{
  "num_hidden_layers": 13,
  "hidden_size": 256,
  "num_attention_heads": 2,
  "num_key_value_heads": 1,
  "head_dim": 128,
  "intermediate_size": 320,
  "vocab_size": 2048,
  "hidden_act": "swiglu",
  "norm": "layernorm",
  "norm_place": "pre",
  "norm_eps": 1e-06,
  "positions": "rope",
  "rope_theta": 10000.0,
  "rope_fraction": 1.0,
  "qk_norm": false,
  "attn_scale": 0.0884,
  "bias": "none",
  "tie_word_embeddings": false,
  "parallel_block": true,
  "extras": ["capped logits"],
  "init": "normal",
  "init_std_qkv": 0.0277,
  "init_std_o": 0.0277,
  "init_std_up": 0.0277,
  "init_std_down": 0.0,
  "optimizer": "muon_variant",
  "learning_rate": 0.00598,
  "lr_mult_o": 1.64,
  "lr_mult_down": 3.0,
  "beta1": 0.9,
  "lr_head": 0.00515,
  "warmup_steps": 200,
  "schedule": "wsd",
  "decay_fraction": 0.586,
  "decay_shape": "pow",
  "final_lr_fraction": 0.0,
  "batch_tokens": 32768,
  "max_seq_len": 256,
  "doc_mask": true,
  "train_tokens": 287800000,
  "max_steps": 8783,
  "dataset": "wikipedia_en"
}
MLP neurons of a small language model. Each row is named by its layer, matrix (gate and up: input weights) and neuron, and shows model dimensions 80-207. Each number is 500 + 50 x the weight over its row's rms, rounded and kept within 0 to 999. Numbers have three digits each. A neuron's up and down rows have the sign that makes its largest values positive.
Before each neuron's rows, "fires on" lists the tokens most often at its 100 highest values on Wikipedia text that the model never trained on. A number after a token or word is its count.

fires on: "m" 19, "et" 12, "p" 10, "ing" 9, "is" 5, "ild" 5
L5.gate58:492470496451466486547483520451449540534477474555542457548590465565535473539551466542543501549473506444486414584550516500502552597403561473644589483488474546486492395510622520545542540512493493529535514456488459437488523441516557521584511509578498591418447482498466559587565478478546457498524456529457466396506476465429465474475505537494567533565479442518469451533478534408409537493470
L5.up58:464505495510481513510497518564551561504567538474462433501541524519635514518501531437485480505521523514462486521474507549427503591479558429422565455577508485546484417504457465399423469470521475417478542445473525383457571482484544531462560498497600586528501503486578456522514465431442560499554558596603513477509422561448509452497438467494573500455405471526407470528542431482552468496507

fires on: "er" 11, "y" 11, "ow" 11, "le" 10, "4" 10
L2.gate102:591433479537408504482535592509570483429403580479483527570514504494522621466385491550420475504553549537433399527525367456478497466374437577450460510475478476490486551495456499532548522472499593518411565535441566539422495520453454478418475529542552531414623508541542556482609409542495562414467453514486551596519500566430501453509478586497446495516560567458502473489384468519564553536598
L2.up102:537499616474476460478526485472594521499524542453519504515552513494512544489533478453453454413445555589458551514493425464522501481436474517484442488565489545463576519428442504557492530456479508464459446493518556496539474519474515524458611503405532530457639441446501522448523418560448537459493486594576478655577517383388442482558505464510427441520457499548471471476535453544534469538459

fires on: "is" 21, "er" 16, "ec" 9, "st" 9, "t" 7, "ps" 5
L5.gate86:540452449483495411552454460533553535474579533554533456534534497463497517511595511585501537501571501532473544481477448554531609446528532531439475484594528414501489479508413446491513553550492490506534497592479531474481426526482536491499573486520550543457537474503514379502507453506441503461465489558546507444469416550547409505531416589451457553441475483543409484484490490525480589439415
L5.up86:487499487506479466507494466583506545492582471629423488552505428511525558459505453450445577507476414488582461532562500476489410546530411505456530473383535444524475425464473505499546406588454580510575588515477536563471533522422609475517506528510510508495515461482496464454511641524526577458626538523503458539500360569490460454492393505472530455510532486489542418536553471444504456561539

fires on: "le" 24, "ic" 16, "ect" 9, "y" 9, "ens" 8, "et" 7
L2.gate271:568513480479341494566514416554562493484522585517631575542535521463512532466472501475563533380401597507472499545504513480595502498530447528494535480491488511471606501521542486510476574390538574474409522468484503505441624546481470398449563524469480588541528480492561451407520487539438518506515470505505445513442491410445445464377452511456486453403487419429546584431523432488563544513444
L2.up271:565570456500503418575466500496526581524540506470448512527557543438560495519452481439463458472492505524520476504452499487480546459545417531441446414528562488558555482493387505512434452457501588474537559409527556519531526485490477509480454506414455533493506468510546499455486466496457500440514537555455494529633537491557405497496509418477462588562556443475442490427559407449505404525425

fires on: "m" 12, "ev" 9, "c" 9, "el" 9, "duc" 8, "x" 7
L6.gate111:426537525497604443573525501468526483533476453400498477495490555550591593448444472492512441511513494440543489540548555451544542510454494529515538540450563458508391493464438517440524488504506497560436573497502518480440505444450541538497456563466398495534442575491462502424524431440502382535530493568606521548435464523472559468566468548566431574503500498477544558471446461511483519350491
L6.up111:475517548468424531528453550521551568509424464600500552448517471403584590488503509503434595393507521475578366513488493525471440493521536425519505474412442613563521494507589500554539532500480540440514479515471561493545517449483520484437455484452514575425519542604551444440426581496490547391541518562464465527598566489497570473517432502467596525437434485486520498583584352445539441486527

fires on: " of" 18, ":" 15, "″N" 12, " ft" 12, "es" 6
L9.gate297:468535518472417376494531579551548450460592466513515503395481495513420528530510464451531562523505415428577489508456537462478505569416434479520536570464507534468474439454465550460508540496497508436421459447457585480521473483458436533592556478503477477530584569486518528553448510518475455421563527492463501497537395542520615539469563593474551515521408467591479527465540473459459498474554
L9.up297:422530448398595543462538529554494495530525472601582511529518495495418500555487413598424496436460464411443478504498537502481557501375499471471562464578408504478436564573454534417477517566483494520492532472468552422623518476455498464481489593473465514552455517560523569501464498491487439489459474494520504453471442476555489490494468495484547426568472549523479549487513508491443523461533

fires on: "l" 30, "ake" 9, "ed" 8, " made" 7, "n" 7
L6.gate212:542490528444459550413363469519563593503390513500568519549586482449477556522579536544482456448521520484489452452422553477576473530478361511575448535479411534506443481501502499549599428583549537489452514465453492440476529528485575537541489478527437482538518539437424534503534486417556653540548500462447527470462500555537519498522555522431631520525503413516507535492409481461523543546520
L6.up212:518435522425526443502550572593497489462512560467478509601476472456457467496539436523461480493493510463605553534558444430475498444518444502497438570468559608500608524490555513529540486517463479559582458560595427477412441417496490543522357463555426533431456468513430499493567556650580472488550503497361465476536510550491548560615452402464455518484515434426468534570526520421480516564520

fires on: "." 85, ".\n\n" 9
L9.gate270:562502496512482555486487439403511521604591576519441488504513436585483548470539552468462499541482503555485559526479522397531422451526511556440573560437497504473543478449489449436612470566438535381539536525495500532417543483537537472535573570482507535516508472420656487478515575424438526530498548503452466558479559464419454490542523456499461513542539552484463587476484476471431448479555
L9.up270:476441505417558605522462600448618487525487504516534440534514598574542474532440582380433468558469453506479549509468436378520461490550510555480511492583538507504534499475570455498492496552503468462568547551521551475511543498548461551559440552512569494397418462495592526530570563454491481479568523565448476510526475506451537507583564478550437499505491410457450444461502552342477538424558

fires on: "ed" 16, " won" 14, " received" 12, " win" 7, "ake" 5, "n" 4
L8.gate286:492551539499450543475521514552519530482475488556465483490572521461484546468472501529432491567550510585550553360463417385542508537422463489526506492519513533527429536470522539510487526527543570443527453502514518484490442462560525515526535558462456543487446484418405425530515538504506521485581549488439464510542572524515490549493596439478468498495531483476457530591543459519451491563444
L8.up286:557540454500485494481503584454562464545387508480504530557631543404525510476544502518535480577612583529573459500469508545465467586482477561582454460505545456551506530551514597470444586512516457486407394533526454513436492493509506490535440564512405436446428423387465452499483485521549539453559643479457499410540480407525473454475502533468417482448525454532460505475460456520445534505549

fires on: "ical" 18, "ement" 16, "ation" 16, "hip" 9, "age" 6
L2.gate262:460428436405474489423436494572573466470495460514477532517569447492503532509452587544481557520452595458437503564449527435393421534540471519554596521444558525525485412629469568499494483487544495600494488414490389528486450508524440604517437536410522523572521504551446462578478452533495515495507524604411539475492537391512497362544431516446573574519571445574424530492433500528569494437471
L2.up262:517499507548586516402522404546492503484460483524511441388516491493517531561539530480546431515470503472491495421397525476527557422456456548444534500502517387467525488485439559530546523490483610525519572419492510497497477443485501491527476467473704582524398483498463444580499576490486359452510527606614465571565503455460537553485513484474561587553519529601488568532487470539499518476541

fires on: " |" 44, "," 29, " as" 9, " for" 5, " |\n" 4
L9.gate220:541558554514487447459525481457469415468516562558383464431547411560600566472495526543433450489456428533485510449530479488518462508471509569493471447558532540535404455464478453546473478503481481508483517549504503617589459565402518522560544545521563487523508358497443498491431521467480360556448498437565507405540504446548488519491545502477499501566535522546492528473512577467562398497470
L9.up220:554489450446593510507418524404550549457537489580457400511492470508552475530529560521427501581552483447476539471440501452449506467490458509584518362526552510502448390422482411492503591456466496420515509520453453501468561533417453508596517505467556548462480503544559472412509467445540508541480599463542528430473472458536539405511502433484509499456582536461531471468471496604441447591492

fires on: "im" 18, "ay" 14, "ower" 8, "ass" 7, "s" 6, "g" 5
L5.gate127:539500471526498418617603497531546432516417577430509499565474469496518470560495544529499452493531384411516439506555510557453455561427570501488487503507420502572480518506558465550380521545491522528517572518488498505448576493493416505444467520520495502514545518516598466547515544547479501497502476426486522514491433520497466553443455509488521557508458475589524510477601437505528571450439
L5.up127:466466549588421490502513478490455593500501500576545519483492520498445437490470545421465542440511546461403502467391483470507471320512510515493454504454548536599527464525497415499471546471508432551514469509440507545471454426544471496507518481487466475546471472490543476488565503536479483392454515550553452609484540581537483459542465643522458591481470560481498462458535369505465428519479

fires on: " San" 19, "ited" 14, " rest" 9, "ond" 8, "ate" 8, "TA" 6
L2.gate66:621462486472475534495471594479434478552504472437491639482519456451470549476531488498511471500549515597461571522476448427551436570517483528504545535445526500493449524500454508564509419564397473442455489486341524565580511513530547505517519467451378437437530465517568505440458479494576529534479466548451494510445473502528484493545491500449420498456496528512487461479500356545560477510442
L2.up66:546570534461615474445498535421492507510554458471455584503459478507526454527531502435541467486486615504484457489516490475605464577439464475536493546461588489474485484382521523428544576459481501431442423428471506437478500508504429477538601488524511528454576537484544472512441535528527512528566480538537501535434425492492530546518500509409423519490486494496525495518520451602447543546512

fires on: "e" 28, "o" 10, "un" 10, "er" 6, "ive" 6
L9.gate229:442492583521496462479485441554492486472456429408462449577457441552486382433579510584479431461570445499475495477435485493470598506517519503465499482443538532471444541561562520422540530509464538493574489435487430479535415457553465549459524579444479420492563638531536459500499430510626513525465536483493461557558477397463445538563470549510515444469421472475480438475562414513589592540540
L9.up229:468480570539549557554526449508452477448485418497454394532509540479495536468564474507464469474541524559559559478600577468456547410532513455411405480463527499551425486494429445481477511528581498480497445404409485487490603536530543532499491451472562540566437480458472488514519489462545451522554504482555431517463444373440540495468531537560525462593481434608527470539655497517478502545472

fires on: " in" 22, "u" 21, "f" 9, ")" 8, "." 7, "un" 5
L8.gate145:463465475462543496548463511564475541531482400467458501561595505460504622426539530450517574483492475442520520509526507536544487518465532472509474437446431530498546492566497517526451448522541584428541487470420465495499502540467469523477492564431463508492463503504558518551569463378501456451432550563427603438487507536489434525557444489501443427562575476440534513543522513540475584502434
L8.up145:455493514467500476543511525461398584422517567610562542552552587529495421574429452514461503521468469396603499410511523395461488484407479561611508503507472480564467580455490503463543563526477501442567531481521462521567536627470453497497451496486567413411428518494534517549510498479490494473508490517353423529506571486565491498473476536525478448455443478522492558509487577534497506450519

fires on: "os" 20, "at" 19, "j" 5, "g" 5, "U" 5, "ex" 5
L9.gate28:543532553538448475521504546539538590472460412382419455534451545482476413512469508500439437478535447499478457439547593419528529458530424465454659448530558471530463549502540553542472577495523482506523469495477472469462510555546563446481514561547494496477496456610523514493425511621496446547498459496566506464516490487524436562488443564558508559576503439487522491513474445450422509502453
L9.up28:596482588537446526523440418494448540430374573589496452551478494507394470462486474514499486524470537450528456478509462556482442444425486484464472543545479473479484432509486603509539467462511485472561388532577467538608521567443463534540489465383522578515479566492496566468491514577547547503479517450541526611511481478494532524454619512514530554572480470610520511548481459496507375458480

fires on: "-" 50, "." 33, ".\"" 8, "–" 7
L8.gate68:444520462456570459508489521486451492482530467553499424522391448532480473560499457539373531534471527544565583530481503500543439487560493519462573464492482505479494554506497526460450519546475456511556573534420534475509422528409377493568560533539629450492476465565607533439491486533434503519493493532535484458459505498348537430534570448497551462519492528458433491518592466446501511420510
L8.up68:577556384599614506496571452467489483409538558468476484484527522576508526501382501517493508432495468548544469469534533503484454548541503550516516502591557387398527582534543415473581487593408511494456586581448463461531529479521450501561489499443510460442545470574567532541544531455421440486476525489478512481463530535538439506495520511510500508505477559435453444519476514430552519485521

fires on: "==" 12, "id" 12, "ent" 7, "od" 7, " Location" 6, "un" 6
L7.gate129:413531429516593449496399619559476539481490459498472452457545563420448579423501573505554492425512584492468485517512617490434478577441477505483549571485407466524483506490505505505495506532501483493439513443407518532522501589440474480395513483514479490575477531507457496487524476522477479573537428411495595507423564511443549524563612451473522501474507530413476539523512483483518435493435
L7.up129:425491452460459457432428474470499424419510523501408450495535611524515603483560625533461527566435537489528529489487539484482455519492461549478542498428476470455522540610449491558525570434614520482501506462447477479473487536556531467526459563496494449532482618525474446440490543494532515471494517466567482480586480562508552502527562457537580561475400531466500482526545452468534552532534

fires on: " Mc" 25, "ice" 19, "inc" 12, "it" 8, "ing" 7, "m" 6
L2.gate18:504487490588431516520483516602523473492459541599473472486541490431435468482524459509471591519476492446469457541516548492468548460492511522571542431493525559522435489514457401481462532447502527515637529536539499488406492461528542504489454565550553435478418436487521510463588533522543487468497508434482476364485484500513484507590490522523436621427591516435437465469513473466513529466370
L2.up18:514446421471439561442598512567544556458474477559529520449604512443421489409505538461496559514412558453554506547501457525520475498572408525581480492521500531440469440452482476516458580480481456418472533458560616396463537479556509453481487408518533538365530584522549510481480500499431532517590525502529528470487435571427524400450546524482519491427552586505504519483482553501513415470470

fires on: "er" 15, "end" 14, "g" 8, "at" 7, "b" 6
L6.gate91:430520629536455471466468535423595548464560539504563462585496517595514469602497509543476433488503547484580507384521554467479562481511465418448518492521434473461578585460508589416506401492450518448594550542485483427479483438511554559519448544519610534597504450509493593423529488462562470501525516465547513476502504546539411590493578488525576502522471496533448556471523520518466423519524
L6.up91:483465544522474445621448442430434497406443463576552549480494452491493558557532464528508470532494471390551584387607445620446502457424490480455475560537480529617424564503564503485483461580560449520475441498503488526468418514522506505479534536480477501502525412471499488459516459452545528469509520489567496489531534378467481516580489555586496471521452499467496527534552463508341507535479

fires on: "it" 22, "av" 9, "ut" 8, "on" 8, "ap" 7, "ur" 6
L2.gate185:503427506474560546451531553523436485432497445466463466526505530404385502476522519507456448417511444588430587500506438473550522546563485544476465516525464541526535527526518559584485403498479579438523470479335603595608493464522477554488408470526436487486482475581455484493483518629512496511525469570500598548542438513489445540489467567459450529468548460431574525371399502559499560461442
L2.up185:565501476523471472480468496414485548387492461484512510509572450509480492497536523491564449643503500566510409521522468510487572558480395566562556469399468488420516499413490530456467514504461524506470513485439520407539428496456430514401485547482456494569501584659496492573497499560484573501526504493461445452509486416554540460473462588412490531534544547570531492554409482440468476426560

fires on: "," 68, "ent" 9, "st" 7
L7.gate310:541576431578573434554489418551481534446540595431453410447509447464578478507475494512503542474505421467435513465505413538515592513574463506457439507509523528595476513486492563445499576543484456521440441464518499495499538509451510620546504540537593409498550426519525544471403521445497462463501498570487455579482463552524506591467548570510415562580421510468483501554481439471510484512470
L7.up310:452483487415589504566504483530647578456591476470481476488501464495468452462506588402503483512446462414496485557531493455396497504569479460557493500509438511464510468520508505564524520493524491473442633571423502421479516513467640482532445517519564419507418432406441528447504510444510481540561477536491523496572509544597537434490528533420576507513501470451517463513501519556511532593426

fires on: " per" 15, "er" 14, "h" 14, "osition" 11, "ific" 10, "os" 8
L2.gate239:381436566553452573513532605395501541492606486440524495581477537505519560483467600478508463531437393554519459385479538548369502548529452475481500489472565501504521495567534591517500498410406499502499503476594532461461443518434465437436612476443564538449473456480518566433521493504504509589489437501515508479522544488472418507447582429542526505529516433472394525438627501487540493519507
L2.up239:455488540522500448436467556440581566465545544440480453574465493480502523609458482421625602518552444532507532507457523505458582496538545396432534456435512522480419578473532506539535467491470556534561513506494499575573535593452397503518574569427543453561458406463583579410508431460509512598513480440553420456548474487498482455565601501542507457482441519497443602494515583563445420561500

fires on: "er" 28, "s" 19, "or" 18, "au" 10, "one" 8
L5.gate184:541443588398563448467486454570455333614486485476495528518417530534470545605565548533466478496568466452542414551557575467532487461405483481471563487549522630490433472438575526465450497535559586500463495509484485585457493408466446546521477454540505474554377456445562573588528453447506514442426539519552387449506528588507495479476469414574540478569429534519595412564492513465554499484443
L5.up184:493503418529503549585452454473531539503534515485464495531395535604506571485498546489508537500519445479452517566555533477469562473570480468441452431536548519456472434582466489509415567426487545575587500397402509567501445516545362507483473464538498447514470512556557432536474554500556556454602448493452466497534494548467528550460547576462477468573501464427521561579595516507582492477470

fires on: " and" 46, "," 40, "S" 4
L9.gate113:466509502494551544533589541498514580487489438538448513560485540546439486491498396398529491438468497597516591503508454418485563451532518545460472525527485436465473499442526558491499493497462460510435443445386483597513602486554400490478558475489503539513390516559573416517508502481460455486455467550414537485506529499521466557498446541579509464525459504514497453532585499465524451470494
L9.up113:377561489402603450514503495538483502579520475471515603580456496571475535558404565479605578549556437508392448484461537407475540456540510519555421538457464518498441570581496532601468554509462474447464492417395540522516545504475456515460500506555490452376442494534458493418551564371497484432471488521440487492453427650471492474444550587525452555552457483538473473531585534493552446590506

fires on: "um" 20, "l" 14, "e" 9, "ens" 8, "re" 8, "is" 7
L2.gate115:586577488502478529563458511433507548533580456501440465461434606540466464469477525429533473457504514547509487515523560533557428531542557522489478478502480539530431448515463464486517429493576463486489492489420571583534458505514432526521483465480442521356481372483466578511489402442487572502490524506491545527479512452477519453435509523576471471497502659500528528441525559493588499564510
L2.up115:566458450549498514530505440581535474533499598587445497514558568490539399557505449389526486593457477525576521566465518526442527435433483494479444523534544447529524491492437457505550581442510442394496470500533526459519504497411508520511419436527531464502487456490482568490551463535463434556558368438438518568623512494542484510537568537469483464478421455588458423508511443460461488557511

fires on: "," 35, "b" 14, "on" 8, "8" 5
L8.gate50:424534473407496526522486586607431410490474406509550514456449464564480445485507495525544470470463499537468606558448499447468510475439453510523580414533453571588550614547526576478458541380397500477502484468556458512471446472479630558561494498460493502465498523484436540463445557453588526591464594464523504484463515540474572495506488379510457523490561485564473548474466558573493455500508
L8.up50:484422496542571537499481537574526511502553479481552481519584547509537626466535544453422485493493425536521551507505482435520516528577470519574496385541479530497581536568522532489514388593557555543463517559540476599406504478481555512547424445463497506503508557496529477483578437395493539476439544389532588413589597497511539432509476551461556472450526503520489488491515513539468543508511

fires on: " La" 25, "a" 17, " la" 14, " Le" 14, "'" 8
L7.gate271:409504530498500556431470464603530503517452501589495430490490439494432485456563504555518432464503413495529477493532379448538552414472451480527489500579483522529507524511614521586517561607415519496483486488542579475533537566465557542554532552461480535440460548457528563467422530456461498463454389475492413421534507467524509406452458552415555418471455465467463553407540500478451521574528
L7.up271:514535573532493585476487584507533520547496519446487546445454492457501475506582556532499449459517473480525548406536466542579514534543513505496480574555454625494525516488520520531407435524511476497511396552572493483498497535457464571564447544475525474506526483479457439509561441535605476471538453522513471453508456449490448437524464538554537527509501481477516478399489480491440445557413

fires on: "l" 21, "al" 15, "er" 9, "k" 9, "ard" 6, "en" 6
L5.gate148:441570569595503432530464527554523475543579544477505519441412454579529460518442555488534561634547543503458450478387456477588546537385511585406500444388483534431466428428534529537494547472394469587591548494468493597490482534574505494491462539524497468485447525553532552449539496508446482485485516468477402536603505536562525457548460391531479423434498518508389462472489456511562476470529
L5.up148:483546548510525519459487515398472416487453507470535544519559589533405508566540480432503506546609480473449550524461571478558475512470529455403480567499528507507498544528572504398527451450506594533471549450438450557508403515529598445422565501501534517536529424426549521509559461509520413472405543400498502551550576473511421516468543483543358442499511493560498521542465548452515549552446

fires on: "ut" 19, "ant" 14, "ay" 12, "it" 10, "un" 9, "ul" 8
L2.gate157:451478430420507512538446540490437532448504476564468484550461540430403469527510532509536537511495428490457465421548552510471621507611550511443412521426541440439523584461497534550492432495513557490464479486444481372483517404561496456463486399509508600380516446449471454477548518528486511487565582415558573537507431515536504557472525633478535547533489536444577554429437497507604554393576
L2.up157:482482539437522538452569384468505545448422538456414490477590488476523527492544425546557597471471468526507512499504463435443435572390521517454575474595527435505494456495595495423550537491535381460514573455519627475497457490514530521516584560475508480593471535494567462522449520483513467525435447521540563426466633504477522485542503445470478499472538495553495566580570504442381444583483

fires on: "ost" 17, "ul" 16, "k" 9, "he" 9, "n" 8, "l" 7
L6.gate280:445558528409506461495570581542555450501468512405408485456479521484458493497472425490517578609443526504476514599447482562534514503477500510446516467620526530532500523481535558508437488509445455535561512499443466506391459525531494575505608500480448434550507521412501486470459501463520475432564503432522502556541461530524431526537489452411432445504477540475493566545417428556556535447490
L6.up280:376504485496465514561605524446414540439570512493561448566556465534569526481563490478544552510538434544496562554513506470521564478466593364512461527511463472487575445558483513457553488505424569481446530474451465479514476429468511476489548551524552547453447564491528520564526460582442435551515476422443403436435590453562477567447453527451440577489501457491419551514581512533443511519554

fires on: ".\n\n" 50, "." 20, "==" 8
L8.gate288:546460436557514392586460502567582536474553535579376498480493431482524483446501551498455552582483545496485369520445481539499551580408469449478512490460525523547493433499474528535537479531415498535541529495520542533532569464430521501524545570473432509489438508499472542481474462580520495564577440410536573469388548441478521442575504434469496565571630481575487524585455529551592485524523
L8.up288:457492575487539455507611574476499502500567451562569448489452574507403623524571421548489531622451479449474573423495517383462372522429419574547518436506566512565547497587468556514555543423572491494451532406433499461475470510497497493472483553474498494488436505400494531409521534516529441434442529577501468539541450487374517502487546568423542480491474419519480546586496452522621520432464

fires on: ".\n\n" 60, "at" 5, "\n\n" 5, "==\n" 5, "und" 4
L9.gate153:482526476492493519476438504501582576529558587509569457513468483558481588463495522439424565527562441479407408410621423492457482529457486500563439515468483374498547438481551470579560536472480510456504492588500453515558510417483550548529498490509581515441365360411518527443602559403431523468495517497527460429578536476504437517527477501499508508460512546509579583584514486515470502463530
L9.up153:533506548509557574516447563551438489524521595406517543577539508513536546502526551423490538514470498483425541481464542391462605523433513477492518524522501502546478508360496503519533569606454483393496578490473545486514560394518551459467445459467553526390469490522475440497406474483530529468539538432608518540497520509447499476518526540564440548429489449444566589571490425460439516527557

fires on: "ell" 12, "av" 11, "re" 11, "el" 10, "le" 7, "us" 6
L2.gate57:510565525419584602493519474438477602405517427414482481425480524472527472484482540459571376588501525571478494493570505501504597516482542532474534518525500532411497612510485426521529519577509552534500448451539476364468523468517554539487485545587550521437476474476469494490491516487501492508549454555491506560530586407519435514505557547485501556427414459460555445525425468486400468457587
L2.up57:541501537589385456498569476457523484469459520435457443521464509542535506501502579493498470501473408488558413458528478435391486555433517464447509524504428441492530515534488534518530621506559424592474570502425605597506548530517460427445533478502500456554490498537449442503493521501604498495607497543451437473444478561465518365430449449433473580525513527539462493508543481536391498483462

fires on: " ch" 15, " \"" 15, "r" 9, " tr" 7, "E" 5, "p" 5
L7.gate314:512462555461380510397530514488491468544545548466494566613459566512425486467535547481518558481545500544372457527544401480435540485499476409440510624561531507500462569423535529559483482488484525419492476417448532564491480495444544506470456484567461571520483512569509545390550443417488418499506490498543439529514438475551538575466505479466515465488556555451478510482525454536530510538481
L7.up314:526448496533533627372486476534501501503489524462517486476535505527545556492493495436498484421407488480576569462471554542380602470535546477465474438522450433468497457568489482431409371511498542493505489489521551491470454537428566572503570462586529510554637501524451436504514556404465434533456464522422455506504524499635538443411529518461518468420547472583463544488596487565465452458527

fires on: " and" 20, " most" 18, "ly" 17, " but" 10, "very" 6, "," 4
L9.gate0:480511539451565470527437477523544450457604532461562493567416469484499462444460452515497567607543508544486441588493486508488463525492491532529552533444600553534510454549572549393451555539474556493441430506495525491503501454444566527451474516505389591450455491447481494570425536551536472414514567544440483513546516533487534501504373579511600445535547484443422431570492475432562453463447
L9.up0:558484514447582416429443456465555567471445490468549476458552598478543510434550509522487556484517563483424572477528446480538496443512503485571500464432443421433479472555470439545463448510467518514597539526577509517618548454510503472475523471553532474474531492407449492564507588523387466511497536492577511486403553483499488434502434531449538445550562433436480447607541464465554519513490

fires on: "b" 28, "v" 8, "um" 7, "e" 7, " cons" 7, "o" 5
L9.gate305:350515446512453448447420488499481483450517527492531491478501571528506465549506588561504479431448493411466520628491397513541513435497384468501483453512469418540491460463581455456442468426541482491478387520464483451519504362541443574559564500519519467554548496411589456561502473571481515496498523405508474549544461431492556484499542535457552462473588431510531457439452491477445533474423
L9.up305:500527487511438437577553478448512503435525468531563550504404513529547520473553386549520452510563560615501605481487534487409496474530470499424487475568465515464430471607502547471466474474496494501446499485449432508529454533465420564654504422544525513491561448486517526477539553564435456583519531480551485538410501444455478467470420559501620490511445482509528520517471488465415403512535

fires on: "\n\n" 13, "ce" 9, "m" 9, "res" 8, "age" 7, ")\n\n" 7
L5.gate85:491455480440459538517473436555527590375558544578558478485581497503514507536578542498457471496456555434451529435557561514457509553522550506462561431533548452432540509492545480488526501535518514530458557516511478543502543574462483540392532532513441502458509486523463436461486490399532442511447413521513467493466420485503540461475436460478544524426532528515475514523554485492528359489498
L5.up85:494494528499483498430427463572544499542459480428479444437488590497592551583565574547553548508488558494442520524531508452606502395411558419487533555498566517509625563478509528477438468525586448505492483506383491516554477552406506539534465513464440479551546406525542468527494526473512473441506389451538564510536433529513563450574524535543560498469497523503510586493541463604506412453463

fires on: "\n\n" 43, ")\n\n" 9, "-" 8, "(" 6, " |\n\n" 5, "echn" 5
L9.gate307:555524517511568553412551463599534520429575547455454521488449464528509527549483535523529492525411515415582471478536542497485418591530448518418607509461477460448546521530515556532500537554486529388475506471595425540463492493371516490534544554520530554482418500535498453461540472420480499567506521528478459454556512502417562518566512531450512508468542493462474637465565392444495426459573
L9.up307:492507544560533505473488425431458520531523493544418506562592455547506497542589588515467475437361472434494497516609532511589475544567421439562462530544510610495505553475473584556474452522514552544475396543547604492512461562468544529452528477525474534520432509375545512530388471516561466506503445483472525432524491542547463505488433504430536559445604515524537473522479456388577447509498

fires on: "b" 20, "ing" 10, "o" 10, " to" 10, "er" 8, "an" 7
L6.gate144:490441520548396542491531485523469450422549427593472502505491526430409438516591479625486435498529533548523536425481511511545515449548413477536446437557465367587409456450424546593539441569460498524526541581561565564528583429509514537558520437484420547417466532529477455607459528589562529448479533537495462526541479488653538396510521481532511548521507438607509440533499544515470492595436
L6.up144:433461531409557418449510582474509510447479523486632463449489498446451550560539483526449395532498423645448565537555546515490414510576506488466486469566492501530531482581541496545579479543482544482464583471511539484526483491543487533430461470514517442493625486506524479552485478502515496446475554455467616487519511505444436452367440527522521490557502570472496548466436629523483435622462

fires on: "," 44, " and" 40, " or" 5, " ===\n\n" 4, " |" 4
L9.gate135:415521536474501547479466515519495460464478496477611508528465540466538379475385468502510499495455438496414516632566483482408508490530458575523484463467541520585398496470533512520501459428437471477394403360513494525503521472553434461432459497493453640566533522468482404495497483507459412473499473469470520531521602525540620465445416481498504503516485499483589470562612473448531493545493
L9.up135:513515509441500502432498476613570543508480464514526416517482556419561432465509546463458478522521516496496466429509529430425491472542578454495479428469467518649414476510481437425513440535515485534444429460456378503417548467422513434397576605523534546412461514533470551450442566475454464497563462478524503516570582485541470488499534598437490475517489442397539437552496515483531484516437

fires on: "p" 18, "ol" 14, "th" 11, "ually" 7, "st" 6
L7.gate203:504578539521497455484522502538535523512576535487505395570489468402604476433547515435489547604455483488460503519406490498523521500475531447487534504550487583634451442507567517585523477486534569510388484509495549468564600471521500524510512489521534560492513619556497547523494446475446445424540429564564458535543492595462617499551540531569500521568395426568526421515440500516479535492500
L7.up203:506487391449534531614436526409593527472541550501457489504470564446579469566491475432493498513531481474540487435550451479412537572559503526488472482533446523505555491446496509419484634456514568501561530469470497565445449480483556411480475548512484524483573538552538520562491517561429577468450491507547445452503415479520562523425561508446527477428430493488448458466469468618581518437447

fires on: " per" 23, "th" 18, "res" 9, "in" 8
L7.gate183:476453499572543439453480540480443464559501502421432416462432421568503449512528492405554546425534435488482493523436520489518441540464492585554502473585460491464432564533516492517498530369440545580501545492476438457497470503506500458547477413506540527574491448500552549498587548390515479561504500485566410548521436590460413485505464488496449420552519466533603582532607492557567572446512
L7.up183:515548416484351534498418576614457496477508415499520501486560398456401526491539542351530508537531466439546536510493540442456556533373479456497516485579467575542513477458475543562467484537451484480541512518484496541500520396455491517534481485562444528436526494492504505507516636465530509532517571492554475531487524556518545649479487581430409568525500563471520512471632593452551434443522

fires on: "." 88, ".\n\n" 4, "," 4
L9.gate109:553452366519575446556487467571547568477514450457416564430556439479574490570505494509380586528530475526436488572562594495521478479512524628446496493475500549465468522472456514462403493460514543555540477585398556524519436496525449392503459488472456538441491398451614493473595555503581457463484388514556512503465460420468450527541550509549573458488521483498498489525507591513582494497502
L9.up109:459597509512505509560535419498518493482523491462602482476528510520513454509564462520464516501434475518587506478492490491504517470459497564586471435486482399493486478589561531514483567385506509521513498513522476460455494395491509415576597495525439456524498539437442568494584440580545549398523502470464460455461530510477514428537527552540463600520438545534454567474392435477610500522460

fires on: " most" 27, " also" 18, " they" 11, " that" 10, " be" 6, " album" 4
L6.gate297:525497571450597516431472581526602558430578531505537474450508570525529519559471510505552518511447471528583470539556457514508495491482602453462501487439437509484548575480481582486441464430526496529447492386460406539443465533572473491530472463543494462391556474527469498506406541468436528530488550403515615438541454471502499412519534472529486560441458573401466555575587508499483476429458
L6.up297:555456520441511488571385536444413432446474482459439507598556608454568407499514534493469502506497400540479528471614505523471498537467432590497438635483487511464490451536514580524453470475527463564466440425516550452462535492499423406525513468548436483548519517564529515475533490510529445525508501461525542410508499522468521457343538553435484461449514432555508556561506537438512468523524